config.toml
n_kv_head = 2
d_mlp = 3072
activation = "tanh_gelu"
norm_place = "pre"
rope_fraction = 1.0
attn_scale = 0.0884
parallel_block = false
init_std_qkv = 0.0389
lr = 0.00911
beta1 = 0.9
schedule = "wsd"
decay_shape = "linear"
final_lr_fraction = 0.02
seq_len = 2048
train_tokens = 745200000
MLP neurons of a small language model. Each row is named by its layer, matrix (up: input weights; down: output weights) and neuron, and shows model dimensions 96-191. Each number is 500 + 25 x the weight over its row's rms, rounded and kept within 0 to 999. Numbers have three digits each.
After each neuron's rows, "fires before" lists the tokens most often just after its 100 highest values on Wikipedia text that the model never trained on.

L9.up1128:488459489495498487486508463543481504498503484535485506524479507493448464516452544512531473476526445499512506511500502511489480495530503528491485496490504493507527508517480429472478532517473521538497507540484513513505487513485456496472440534517442530506494497455467525454503450518478516543
L9.down1128:517519530501503482491487521526483491514482471482485468453496513512494489495534532495540491497495501468531453500460506521492489439494548511532541522538456530486499470462531492520516509461466477487485483473510503499519467545504497484526534472509487526507535500523498524516493480488464512470
fires before: "s", "uke"

L9.up2672:546469463484531496489526532530509496510516495510477519502462478482453520524483537481494485477497516502494530504478445489482512465490492465538504520506486508527519449491507544518488515477536537519501540491507532515512527481489494509525503485475475500489467464459521504471485502483484490491
L9.down2672:544492516484509515476509517521536490494501472507498494531529473532496488476518521488506521485485512482505509451491504482476547493524474502477503530481474464502564461496490467500504465526494517495538506519509429486524461511483492512462475494460483514493540531508501462517490501489501495512
fires before: "="

L9.up2629:478477483533495509511525502456509501484504501515535512507526532521488433502483525487499516501546518526497513476493535523487495482490487490474476504528531483513461514530498492506493534547489459515489499478501486473492527492542449486515510502513462490481484495469532489462449447534503524531
L9.down2629:506473460539517494517513509486504567493476486529519511517508545495514498467486523483524473488531506527509483499480505562507539500494524468497505504502514479481491480535529467502494502464491520532461552484543508537538584475499528490455504489529477505511500471508505496493505460513484487555
fires before: "=", " -", "-", " by", " and"

L9.up1341:539493486517521481509526533536493528496493504522492530488441488460499440532453470477486485424508474486511450500513501507489472506498509507473494491484505509505532485526474497505504478472525515504529527452503491513490546517479522518506478544503481492495465445485513507461531504525496495468
L9.down1341:506528496506550486504504514504453491472482494491514483461492482472501505545469497546482425530481528515462504521479507497533485491502501507472512481485497489508499478515489484476463537512533459490473465471481493447467449467517499472492474537483450498502509534500508529503472489492473466524
fires before: "s", "ing", "ed", "d", "er"

L9.up634:523499498525494496452475485498472532501458463454478510542498497493516519461507534537478499505519502483544470488457534507532522488526517473499474538497514537478514538505500530505444495557538531427534513465484479478503502500495482487519492528522489563473493523526473506500532496527520495533
L9.down634:527500488502501504511523524475502441505542521490494520513485524531500497489565506523523512503443493468470535496480505480437534551489506509457475501506518518442494465466519508474525588517470484536495520481502504536517496503459516507512438522481519528491509477494468509473532500513524504481
fires before: "\n", "\n\n", "="

L9.up2445:468502518512530473491522550540467512477522522487478492505482494517497505507544468457519470483509521538448479507484535465506445532514505526492478478534514459484554478554505496531538502495475465518496493487532512480500484526471486503470489520477530509458507502512508501507465466486480506545
L9.down2445:549518510484483501497498473539503469469495492492529500504497473516505516536494473483484513551431510534518502529437503473525500451527483477502492455478490516546501483453472542515476511515533520519465491509492512497468523546504493503528524494519503497573543505502502474520502475506456483492
fires before: " in", " by", " on", " of", " at", " to"

L9.up1237:493459519522556477534494495467520527525559486512484502513482525471507483525461491488500469534458471489494497487490543490496537493552510518547498526484484523534473508501490446505533505513505479464510481501485509512495472506518517495487473519519438488503522501498468507494469515522521484507
L9.down1237:473481484533469486509494506517519496533488511477478493445508523492539493489543516484468484505493466496540476488522546448499497500484461500459544464503450479477478492494532518517467498491484495490505527505508486468551482533498522539526516501514513519455486493520524530523511508467453537496
fires before: " by", "%", "ing", " on"

L9.up102:503551453477503516538558487521501481500525504499513487491516500483496544510519510512514451518496521502478539502541508523524507502547521449461509520521541472473503489521510505562495474500505459484463479487498502523543499460503502509514487480489512505537462497466463483489512480533480509533
L9.down102:522487468475508483505515485499520493498534493450471506487515523492493477542517480508482497502555509487456491482507524529487523530489512511468477544487477503487501522467517542490489502471487504505457503489507519489497475492550517460497460443529510498449469507490460497492477525500526527517
fires before: "-", "\n", "  ", " of"

L9.up2168:551504524517492495508525493508495506476513534492529494505531506503514505512513484499481484513470489481515518525468478484473481497497504532519523509522463477454511489494499487477508495529468477543498495518527513527509515486486522512513506469497545494466492505533562472526485486519466448519
L9.down2168:495528490481472547470535529516460459484512468488528483508532529490519492490461500523484454513551476531500462485485473472463522504461492489478499547491515501493485540469468532473520516525510508522506538532478453515478531504483536511549487499530490468488490503528499529489475498514464510525
fires before: "|", " |"

L9.up1745:482524507520464478514543479486513499462506474478518537509541518493490488525523482489504498514491516534480507483530508505480485513531518499526484504487484425488484479540496501535544512544554496502527497519458503582512469484522483494500520516517465504514485516532519537486443485514507475506
L9.down1745:499502541503487477437487502458551506506520523461519501473471527498512523532498500519483473463512529516537502495531509474513466504541501513515459479518479469486464483481522482487539475479506471564545484501524527524468492534486507526484444525469484508535486513527485485459461482507528467514
fires before: " |", "."

L9.up2752:485532507490512508537507523487488472514495487517512530495454494549531512480515538543509506533526495493477479453523474495506578496486509491479480469475509481478506481485524514472514536516464471479479500507485514471509468551535492563522489526462455536506486496523465482555552509499448530555
L9.down2752:543507474535523516531571492485532460539488503540538524504449499514514467459470526515523504546494498487497486474528504503517535471498544521493455469476486485467503532498494507439523468501469541495486462499532510534449495477545540527455479494493508464517449493489515501540530499512479513523
fires before: "-", " as", " known"

L9.up402:480482526503443551524492506484508481496496501490477488499503487514500485514450505505524498508512481552486502522530453495473490504493475473507538476483479438502500553547466482480489500495470500502518466515517498535495528505510474497525517504501472512456452502481462464485489546540502532488
L9.down402:510479493506484542510516484517505500493511536495492507492496476481492493518461522509485544474497509525470460462497472513521456487518509488511534509508503474514512497497508503486471492553490535520476499476482471531496495504543535494503508488494534503501532493480492526543466478521491515488
fires before: " as", "bl", " 2", "ss", " by"

L9.up1200:519497545477440537524489551510460503483493494469440499541517472485509535517517480492527499487493522519483502521491548529523517500464476506469487467460514469536488492506495507510432515509497474487521481463483462509490520525537500477467540506497508496484487483474460518432503509534443498522
L9.down1200:462503486490466520495500490468495524505481539505477483513499480507499475534485519527489521495504479521473454509483530496521501477533567498511497458472456480493567503473516493526563503493490490518509485519530483534514509511497506470504511503509514466465473494463500485521504513517467483513
fires before: " of", "ing", "d", " as", "ed"

L9.up2634:520488493460495490525495482494500519514524496510499511490534504530514533480500473495509503549487527432480519506483489431506452519488557513516473496500463480496534503488521477470493516470531491522504474501523526488467485494487500468498494500498476500510511516493485523544468516512480463551
L9.down2634:472437467538523533503440549499474520519506478471514495526480509491527529499517491463524510521481524478470479476534484447507495517515509494458511447493505508452549497515516485506503468479514503484550530485462517485498505470502489499515488537509500476503473472537499482483468504483480502488
fires before: "s", "y", "atic", "ies"

L9.up2494:518494504519488496515509509433496447500519524540483496499520514483465455539518457503477485510465520448475483483507526523474491544503527524529505517489470556465464491507486467476521484490532500517535538516485559454473539488517485554520514475470500518468467524486465496511505487533518511489
L9.down2494:570494536475454518486512476499477459485490520525507498505491505498525500499533547540481477528480494507557493522463498508524486506517509483535493505468503549454507498478504493515508506506526500492523501481514563475507518502518471531524535477487484478511503485470496491507493509544433507482
fires before: "=", "r"

L9.up2091:537494500475515514531532513520486518491477518520455507538501516477473519508540518533537534465489581477542469479453485485494482513509519465509496501477499492505514489493555526518492487521474502468486490497508513537477477520474487526530496483515491564506533491491525507490492521491484546479
L9.down2091:508528472493515501464502498532461468500473467488483484544523460475470515542483494540520522478480525509468483465516415504503516503487514535484477478496464490531480483466483514463484492532466579545506480459497555483494461495536481483515485510485474482516508495531511473526492539504521468477
fires before: ",", " York", ".", "5", " Angeles"

L9.up2312:522527494503523484510490471529511532516467506489550486461518454565498509519476502461513505519501472458485516485516478566505506475459475509502439494539485531504506469485531520471520519458511526504529512508470506517509542487472486486531501451510460530472480523464494545479469487485460481480
L9.down2312:513480504531456487536494509567428522523523526505491492493476514534466497492483507506506533491516498464492508473479481503509494518514477447497492508473566551520465529479496485475503528527478502504497494570506492504554535470490509490469508514505508520508514506492479482453450527487476484481
fires before: "s"